python train.py --num_hidden_layers=15 --hidden_size=192 --num_attention_heads=2 --num_key_value_heads=2 --head_dim=96 --intermediate_size=1152 --vocab_size=4096 --hidden_act="relu" --norm="layernorm" --norm_place="pre" --norm_eps=1e-06 --positions="learned" --qk_norm=false --attn_scale=0.102 --bias="all" --tie_word_embeddings=true --parallel_block=false --init="normal" --init_std_qkv=0.0229 --init_std_o=0.00419 --init_std_up=0.0229 --init_std_down=0.00419 --optimizer="adamw" --learning_rate=0.000888 --lr_mult_qkv=0.7 --lr_mult_up=1.17 --beta1=0.9 --beta2=0.99 --lr_head=0.00551 --max_grad_norm=1.0 --warmup_steps=464 --schedule="wsd" --decay_fraction=1.0 --decay_shape="sqrt" --final_lr_fraction=0.0 --batch_tokens=[16384, 32768, 49152] --max_seq_len=512 --doc_mask=false --train_tokens=283100000 --max_steps=8931 --dataset="wikipedia_en"
MLP neurons of a small language model. Each row is named by its layer, matrix (up: input weights) and neuron, and shows model dimensions 0-63. Each number is 128 + 24 x the weight over its row's rms, rounded and kept within 0 to 255.
After each neuron's rows, "fires in" lists the words (lower case) most often at its 100 highest values on Wikipedia text that the model never trained on.

L4.up49 [138 138 136 126  93 132 122 116 156 102 129 168 109 110 105 149 130 141 123 119 137 135  89 126 140 157 170  98 138 118 134 156 150 138 162 133  76  90 149 159 124  93 155 142 190  96 122 121  80 139 140 155 120 163 130 133 123  85 157 171 119 129 153 124]
fires in: "part", "play", "place", "end", "back", "appearances"

L7.up260 [129 191  48 141 151 138  98  97 129 122 136 114 131 135  95 128 118 139 134  92 130 112 133  71 104 164 112 143 164 151 120 107 113  67 127 133 100  84 129 110 151 128 179 131 147 128 108  90 111 176 118 133 117 176 134 154 130 129 139 169 136 107 145 150]
fires in: "part", "world", "medal", "countries", "bishop", "organized"

L5.up1142 [ 96 134 107 158 135 162 120 135  95 147 105 143 144 150 114 106 118 113 146 130 137 117  97 130 127 118 166 107 127 151 105 142 115  72 192 153 141 150 149 109 101 100 127 134 142 128 126 124 109 172 171 145 141 131 107 120 131 134 109 101 132  99 137 116]
fires in: "the", "was", "his", "first"

L7.up54 [144 126 128  80 160  96 104 130 118 141 149  93 158 179 159 130 158 161 111  83  92 104  99 129 120 127 152 107 121 121 171 104 135 150 168 111 141 157 118 130 109 109 161 122 122 118  76 129 103  95 144 130 154 136 118 144 132 114 138 115 131 104 128 118]
fires in: "by", "to", "in", "robertson", "gs"

L9.up91 [152 112 136 103 128 120 136 150 113 119 108 134 136 164 154 117 183 185 103 109 109 154 121 152 155 139 104 143 152 141 147 129 141 140 139 100 104 108 143 168 105 128 135 162 133 157 132 143 113 104 114 129 104 116 129 169 134 152 153 117 129 138 130 118]
fires in: "by", "les", "merchant"

L7.up103 [152 123 137 139 140 132 152 141 109 110  98 157 144 156 167  81 173 124 203 121 128 105 110 156 178 129  84 106 126 121 140 166 110 116 122  87 147 132 153 151 102 120 139 126 134 140  97 109 122 107 132 131 139 107 124 101 144 146 127  82 176 150 117 137]
fires in: "and", "from", "of"

L7.up1140 [123 105 110 138 133 137 124  60 129  79 140 126 148 131 167 106 172 113 145  81 113 147  93  85  99 122 139 161 136 135 107 108 132 101 102 128 118 143 160 141 139 108 146 142 130 153  86 133 147 172 113 141 158 162 132 136 135 137  93 129 133 119 153 124]
fires in: "i", "we", "woman", "you", "s", "who"

L12.up214 [124 131 108 131 152 164 142  99 132 130 103 145 122 121 126  98 132 136 125  74 130 109 166 146 125 103 154 148 137  98 126 128 182 171 142 140  83  80 123 117 125 114 138 131 144  78 115 125 105 170 161 131 137 161 131  87  98 114 141 161 141 129 120 166]
fires in: "the", "22", "20", "about"

L5.up976 [106 118 122 103 151 138 107 123 156 130 104 130 125 156  99 116 109 129 137 156 107 153 141 103  78 132 125 139 144 156 114 100 144  97 145 138 107  90 122 131 170  97 124 118 121 120 156 132 148 144  95  72 113 194 118 111 134 131  98 136 143 121 133 175]
fires in: "a", "code", "age", "as", "number", "type"

L5.up685 [147 133 157 132 159 122  76 141  80 164  95 129 175 151  89 104 113 132 124 100 121 133 161 141 168 109 128  85 137  86 151 124 136 151 171 106 155 150  96 133 132  75 149 136 117 151  96 128  82  83 131 125 123 100 119 144 112 106 118 120 184 116 136 115]
fires in: "main", "air", "security", "secretary", "corporation", "soldiers"

L5.up765 [132 128  99 144 124 139 133 149 139 131 128 164 147 159 165 138 147 134 161 117 134  99 131 116 114  97 121  77 126 110 179 140 122 136 124 116 148 108 129 114 142 122 130 116 188 133 115 133  87 141 198 133  57  90 123 135 163 159 133 118 108 128 154 131]
fires in: "south", "north", "great", "west", "east", "world"

L9.up413 [143 112  71 132 156 118 145 135  77 136 106 126 112 161 191  97 137 152 167 142 111 121 171 129 123 105 108  88  97 108 100 114 133 174 118 121 133 126 155 102 111 167 111 162 160 123 115  98 145 136 112 108 127 128 116  97 144 119 111  88 133 117 134 171]
fires in: "to", "of", "at", "from"

L5.up934 [130 129 130 107 152 165 134 139 117 145  84 128 131 124 129 141 161 115 163 118 114 102 114 129 153 106 138 149 130 142 121  71 148 127 138 131 112 114 132 100 115 114 129 101 119 128 140 111 107 150 142  74 128  75 134 144 168 120 132 132 112  90 131 138]
fires in: "as", "code", "case", "label", "release"

L10.up776 [107 157 146 109 161 117 141 151 127 108  93 134 168 159 100 120 177 180 102 101 108  96 100 138 151 128 104 127 143 113 141 151 156 141 139  93  71 123 136 126  86 130 127 128 118 131 121 140 139 128 149 143 163 138 133 123 145 126 136 100 146 119 130 138]
fires in: "at", "uganda", "u", "alongside", "along"

L4.up702 [ 77 126  68 112 153 101 123 147 122 113 155 115 116 141 122 124 113 203 128 117 109 136 115 119 121 135  98 136 115 177 155 102 142 119 142 101 135 110 158 152 121 151 137 147 176 111  98 106 107 130 143 163  83 150 127 138 173 127 162 111 133 141 147 138]
fires in: "time", "team", "club", "party", "school", "round"

L5.up383 [121 158 107 128 156 153  96 151  89  92  94 143 167 200  94 117 141 153 114 108 122 140 143 154 131 110 121 118 158 156 140 112 155 134 156 141  94  95 160 172 139 109 123 128 135 121 166 172 117 165 120 145 102 100 119 139 167 128  94 120 123 105 144 155]
fires in: "name", "as", "position", "elected", "title", "appointed"

L4.up606 [148 137  74 137 134 133 134 143 104 130 106 125 169 135 174 151 146 142 117 117  94 110 116 130 107 102 121 108 125 159 172 134 127  74 108 131  96 111 111  94  83  97 137 136 147 141 165 130 129  89 164 126  86 117 127  91 101 152  86 125 109 157 146 132]
fires in: "other", "south", "north", "southern", "white", "black"

L7.up320 [161  96 115 144 137 104 118  88 108 108 149 148 126 117 163  86 150 115 133  71 129 124 137 132 132 101 109 124 113  76 105  65 142 115 118 130 159 111 136  86 143 189  91 138 125 127 105 131 128 171 106 106 162 112 122 143 150  83  82 157 148 144 119  97]
fires in: "they", "their", "who", "s", "two", "itself"

L5.up1075 [155 102 144 144 160 157 125 127  92 125  89 124 127 135  96 123 145 162 133 116 142  81 140 137 144 123 143  96 123 155 113 124 155 162 145 150 100 103 147 147 119 131 135 104 139 118 132 112 185 146 129 140 162 118 122 132 132 130 148 125 163 103 120 137]
fires in: "it", "land", "power", "passed", "passenger"

L12.up872 [142 147 136 138 121 158 134 151  80 156 144 124 134 163 159  87 153 121 147 121  90 109 112 111 145 106 149  75 154 122  90 114 155 104 139 118 119 104 156  96 132 149 101 152 134 141 102 165 105 142 125  88 185 162 118 101 142 122 127 134 134 113 110 115]
fires in: "the", "theory", "studied", "s"

L8.up192 [174  79 114 177 107 145 150 114 104 129 150 145 134 148 127 156 187 108 135 135 111 154 100 119 139 145 151 150 137 140 123 122 117 106 125 118 161 145 189 152 130 159 147 149 113 128  65 138 133 140 137 143 105  97 126 129 127 105 155 114 142 108 133 149]
fires in: "was", "were", "his"

L7.up468 [128 120  97  96  97  98  97 102  94 121 106 141 137 144 160 126 149 165 135 131  74 134 113 135 140  90 144 112 107 131 129 143 117 132 115 118 119 159 130 119 106 129 141 136 184 153 143 146 134 145 127 151 121 154 140  87 147  86 169 142 131  91 133 116]
fires in: "to", "helped"

L5.up669 [ 84 169  63 155 115 108 142 134 164 145 109 125 174 141 155 107 118 154 123 103 107  91 144 122 115 108 135 124 124 130 166  98 120 114 111 159  89 111 111 122 131 130 115 125 137 101 147 153 170 158 150 160 126 193  91  94 146 124 121 128 115 157 136 143]
fires in: "one", "two", "middle", "three", "north"

L7.up586 [137  85 136 144 142 170 134  73  90 120 137 108 146 145 165  81 122 150 124  92 108 106 136 114 134 118 131 109 111 104 112 104 146 101  97 136 101 107 125 122 139 164 111 130 136  97 117  94 148 154 149 101 124 121 104 110 129 133 122 152 136 117 124 122]
fires in: "they", "two", "the", "these", "those", "three"

L12.up711 [153 133 133 116 120 122  82 124 133 103 155  92 140 138 131 116 137 146 127 124 119 112 124 103 115 146 120 112 137 116  74 149 136  95 116  93 110 112 106  68 135 102 173 152 116 143 137 143 116 119 127  69 136 132 103 116 124 106 112 163 116 121 141 131]
fires in: "an", "another"

L7.up279 [131 133  68 140 112 166 135 138 104 122 120 118 152 137 174 120 149 153 145 137 146 112 114 171 134 158 137 117 149 131  99 136 139 122 124 118 141  78 109 148 159 125 134 109 173 160 154 147 110 115 119 125 151 180 106 122 123  88 124 133 174 118 157 107]
fires in: "such", "own", "the", "present", "performances", "same"

L7.up131 [170 131 121 177 111 106 130 162  85 145 114 112 133 113 130  88 148 118 141 119  89 155 140 123 130 139 167 110 126 136 111  96 149 127 151 126 127 161  95 101 106 154 125 147 148 181 123 153 108 168 127 135 130 139 128 114 134 102 154 150 155  94 113 137]
fires in: "was", "to", "can"

L5.up680 [132 142 145 133 139  95 110 142  97  85 108 105 118 165 149 136 129 132 149 110 113 119 168 142  99 157 114  96 120 130 188 110 126 145  98  97 138 112 152 108  82 152 128 132 156 149 122 164 122 106 188 163 101 163 110 105 127 123 111 140 107 163 154 150]
fires in: "western", "southern", "eastern", "northern", "third", "central"

L8.up1037 [133 124 129  96 133 115 100 136 129 127 131 125 104 167 175 124  96 141 140 159 123 119  97 131  93 188 135 112 126 100 115 133 107 113 127  84 120 104 131  99 128 163 153 149 138 184 138 144 141 117 123 118 109 152  72 152 154  69 148 120 108  95 140 145]
fires in: "a", "awards"

L4.up801 [139 104 122 134 151 129 130  94 152 131 106 122 183 114 124 104 122 130 120  87 141 132 118 101 119  91 136 112 118 101 135 151 117 138 130  76  79 111 104 136 152  87 139 122 188 135 133 122 110 131 112 116 103 108 109 140 140 125 162 155 114 120 133 109]
fires in: "main", "high", "air", "mainstream", "highly"

L10.up443 [160 143  75  98 124 152 145 125 123 127 132 130 176 147  93 179  94 152 123 136 130 108 143 159 108 219 141 127  93  99 142 129 106 127 134  94 120 113 162 144 109 140 131 159 106 124 133 171 111 154 131 156 133 147  94 146 128  72 137 135 121 122 147 163]
fires in: "first", "second", "third", "youngest", "1st"

L9.up650 [126 164 112 124 163 143 116 107 118 113 129 128 130  98 156  92 117 165 153  59  83 109 105 134 155 147 135  86 119 128 116 132 136 104 173 105 145 104 155 126 137 102 139 118 150 153 138 135 130 172 142 136 131 127 106 112 122 144 135  98 113 111 146 122]
fires in: "after", "when", "war", "time", "before"

L4.up280 [102 106 125 119 109 172 158 107 106 151  89 177 204 129 159 154 114 150 165 115 132 134 112 150 109 103  98 120 107 133 118 110 153 140 121 102 146  96 120 118 117 145 110 145 158 120 137 130 131 116 129  79 138 119 131 118 118 138 164 115 147 103 134 129]
fires in: "made", "released", "recorded", "produced"

L10.up929 [106  88 133 120 121 142 124 123 120 123 121 171 186 142 163 107 117 133 124  71 135 128 129 136 107 127  94 133 130 127 154 111 161 114 146 123 151  91 107 135 161 174 106 134 125 163 162 114 134 103 125 139 135 138 124 148 152 132 137 121 150 112 140 151]
fires in: "no", "one", "two", "three", "a", "several"

L9.up193 [149 169  94 151  74 120 129 109 116 134 109 153 102 123 133 108 156 106 135 117 136  90 135 112 133  93 147  90 145 128 136 171 149 138 120  87 161 104 118  68 153 154 147 110 148 168 132 202  99 137 115 109 138 134 111 144 133  45 115 159 180 132 141 143]
fires in: "to", "conditions", "revolution", "monastery", "platinum"

L12.up767 [156 102 137 121 124 107 122 171 108  91  95 100 104 129 113  74 172 135 136 111 108 142 124  88 131 142 147 141 157 144 119 143 191 106 143  84 138 116 150 121 122 149  80 164 158 137 111 157 112 194 119 146  82 123 143 150 149 143 115 135 187 114 140 105]
fires in: "be", "was", "s", "to", "were", "being"

L12.up464 [127 133  96 104  96 124 136 135  93 122 141 126 153 153 120 142 118 141 139  75 103 135 131 120 129 148 149 152 133 139 101 114 114 114 186  81 123 155 107 136 130 131 168 166 145 125 146 135  96 153 109 146 116 112 104 179 139 130 135 127 137 122 129  89]
fires in: "was", "also", "on"

L4.up445 [131 132 121  94 126 151 155 109 145 103 168 133 138 192  96 140 122 143 140 115 107 128 119 143  98 175 132 147 120 125 114 131 132 133 195 147 130 105 135 141 144  98 141 158 156 110  94 111 111 128 124 130 156 158 111 113  87 102 141 140 146 103 133 132]
fires in: "major", "majority", "royal", "qualification", "officials", "annual"

L5.up1089 [100 164 131 106 149 108 132 119 105 128 120 178  84 131 148 107 149 156 164 133 138  85 128 159 116  77 123 110 122 136 134  81 142 141 143 149 128 136 177 127  54 125 141 112 160 129 127 146 127 133 155  76 130 157 117  98 126 118 102  87 145 128 103  93]
fires in: "of", "from", "between", "to"

L5.up1039 [ 94 134 112 151 170 133 103 132  93 124  99 106 144 179 158 113 140 153 131  70 138 114 135 137 129 110 176  75 130 138 134 126 130 116 131 116 105 119 123 132  94 132 129 125 149  98 138 168 148 151 144 102 114 163 106 125 167 127 123 145 121 136 140 162]
fires in: "south", "north", "east", "west", "each", "one"

L5.up724 [150 129 137 103  85 184 118 133 122 103 136 133 106 135 155 118  97 134 131 119 125 104 157 121 137 162 132 150 113 152 101 108 120 152 145 118 151  95 176 159 110 130 167 141 201 157 134 111  80 104 129 116  86  93 122 119 136 122 153 108 126 108 124 155]
fires in: "been", "website", "history", "total", "was"

L7.up811 [108 135 140 139 143 155 111  90 116 117 153 142 124 114 158  78 129 115 154 110 113 146 135 106 121 132  98 142 131 131 141 119 167 130 143 118  99  88 150 107 101 157 123 135 141 143 110  92 153 158 124 128 109 139 123 111 162 131 102 153 139 159 140  97]
fires in: "that", "of", "may", "should", "massachusetts", "these"

L4.up673 [107 136 110 109 144 114 149 103 148 101 145 104 126 108 175 117  86 127 133 110 122 110 143 168 196 106  87 129 130 107 152 142 151 126  93 103 163 141 172 105  77 130 151 155 151  99 176 129 131 173 110 106  88 118 125 125 129  88 105 123 120 116 133 137]
fires in: "when", "while", "although", "if", "after"

L4.up1022 [125 132  97 122 136 176 117  32 140 127 117 130 149 128 142 117  99 141 140  86 138 155 144 163 140 165 106  65 142  84 148 141 152 118 109 112 125  70 145 134 143 144 114 120 147 126  90 111 134 117 124 152 159 156 115 114 116  75 111 122 162 147 113 148]
fires in: "between", "among", "few", "young", "major", "despite"

L5.up762 [108 124 159  69 131 125 147  96 126 149 152 123 187 126 154 132 120 144 124  62 122 107 121 103 172 136 177 101 138 126 131 120 139 136 121  90 116 110 115  89 128 103 145 148 110 164  97 127  94 115 178 146 141 137 121 176 124 106 139 129  84  98 139 120]
fires in: "well", "high", "non", "low", "large", "highly"

L7.up574 [131 147 160 164  69  98  90 149 103 131  79 103 144  96 163 146 197 109 140 136 114  80 151 135 141 100 113 101 105 113 193 140 142 111  99 138  96  84 154 106  99  75 134 140 155 145 103 112 124 132 155 136 116 150 133  93 133 153 134 101 188 154 136 161]
fires in: "in", "on", "creek", "highway", "river"

L5.up74 [125 155 141 132 104 137 129 118 124 125 113 153 103 163 143 134 154 135 172  95 153  99 158 113 130 109 142 119 141 108  99 132 120 114 128 140 108 105 178 101 125 159 126 142 147  82 147 146 170 170 112  81 133 145 132 130 147 127 135 136 128 153 121 111]
fires in: "the"

L8.up469 [140 148 114 167 197 115 112 117 131 143  97 148 120 162 147 135 106  97 131 127 145 121 106 158  83 118 125 149 115 136 119  96 135 139 141 121 144 145 114 127 105 137 148 149 142 117 153 132 122 132  96 104 102 178 115 163 133  70 129 143 132 126 125 178]
fires in: "as", "a", "alpha", "and", "augustus"

L7.up136 [113 129 121  82 142 106  94 115 132  68 113 123  89 133 153 114 164 125 210 110  89 131 129  93 123 119 122 141 118 156 119  85 127  91 109 126 129 145 129 124 132 135 126 128 144 129  78 122 118 157 132 100 146 144 115 126 155  94  95 162 129 100 114 151]
fires in: "of"

L4.up775 [104 128 117 107 137 151 132 123 109 158 105 109 141 115 176  99 117 147 105 119  95 131 109 101 177  85  99 114 116 145 164 136 146  91 106 119 105 123 102 107 119  92 158 167 137 135 108 125  97  73 164 109  42 101 130 112 137 157 115 147 122 122 143 144]
fires in: "all", "other", "some", "different", "or"

L4.up814 [168 131 159 106 141 156 149 143 173 121  99 104 139 104 136 109 130 179 128 124 134 129 133 157 144 116 117  82 131 128  98 165 141 132 134  97 125  97 128 147 153 126 118 132 140 127 174 150 108 113 183 150 130  97 123 125 119 126 161 135 165 144 130 113]
fires in: "season", "event", "release", "tournament", "match", "competition"

L12.up344 [129 118 108  95 122 122 120 117 123 140 121 134 140 125 137 126 195 151 121 137  92 133 154 112 132 136 106 106 168  98 106 136 164 112  87  83 128 113 151 117 110 143 118 137 134 119  85 187 147 159 129 106 107 140 163 106 118  98 148 132 127 130 127 133]
fires in: "at"

L8.up1027 [ 91 138 107 134 158 121  73 111 139 114  96 162 152 167 157 136 136 112 125 118 148 108  74 139 157 108 133 140 115 184 133 144 138  96 104 106 119 118 118 140 121 101 111 153 138 137 166 133 140 142 178  72 137 128 113 147 157 113 110 127 146  83 154 156]
fires in: "as"

L9.up864 [130 105 121 119 117 191 136 110 126 115 120 118 186 130 160 141 122 153 117 114  68  93 108 185 143 126 118 143 131 151 132  90 127 156 135 110 147 114 109 117 121 125 149 132 117 137 172 131 145 122 146  78 162 172 119 157 128  92 170 120 107  74 134 134]
fires in: "as", "include", "including", "developed", "became"

L8.up218 [ 64 119  73 123 154 149 151 133 111 177 140 147 155 122 168 137 126 115 158  95 124 124 130 126 141 117 134 145 116 116  82 146 128 133 127 118 126 103 158 125  85 193 143 182 109 142 140 153 105 115 117 171 132 167 125 117 139 111 150 142 157 115 150 144]
fires in: "well", "known", "composed", "used", "available"

L5.up764 [ 72 151 118  93 148 136 117 104  76  94  85 149 101 161 107  74 110 135 176 141 150 141 110 138 125 128 116 114 116  97 172 147 137 106 132 126 106 104 118 136 117 106 111 144 160 119 122 100  93 163 131 143 118 142 134 107 156 113 104 178 105 139 132 136]
fires in: "of", "top", "some", "teaching", "age"

L9.up980 [ 90 121 148 138 143 145 113 101 102 133 144 154 134 144 127 120 143  96 133 115 121  99  92 172 153 163 191 107 142 102 106 111 153 125 106  86 148  95 130 118 113 112 167 118 130 154 145 151 139 138 131 111 123 110  96 171 147  98 131 112 133  62 145 132]
fires in: "a", "first", "main", "book", "another", "new"

L10.up27 [129  89  77  77 154 180 129  87 130 104 129 174 129 123 157 105 122 117 148 120 124 121 140 127 140 125 104 142 125 183 147 120 176 127 116 105 106 109 131 106 114 141 137 156 151 141 157 116 139 143 116 106 107 167 124  93 133 138  94 167 136 159 113 135]
fires in: "other", "some", "most", "any", "more", "while"

L5.up468 [ 96 157 110  97 136 183 128 117 136 108 145 132 186 112 132 134 103 139 131 112 145 157 138  95 172 127 143 152 139 112 126 124 149 119 128 113 131 100 105 139 120 111 147 141 117 155 148 121  78  94 140 133  89 137 119 145 100 113 140 150 138 102 172 134]
fires in: "well", "such"

L4.up373 [128 156 129 123 152 102 122 121 146 111  92 159 128 115 127 134 130 129 162 131  81 123 130 186 106  92 121 133 133 133 185 129 134 100 122  69 147 129 112 154 106  92 128 120 183 138 129 125  93 139 132 126 122 146 124  98 129 102 142 168 119 131 129 100]
fires in: "in", "for", "on", "to"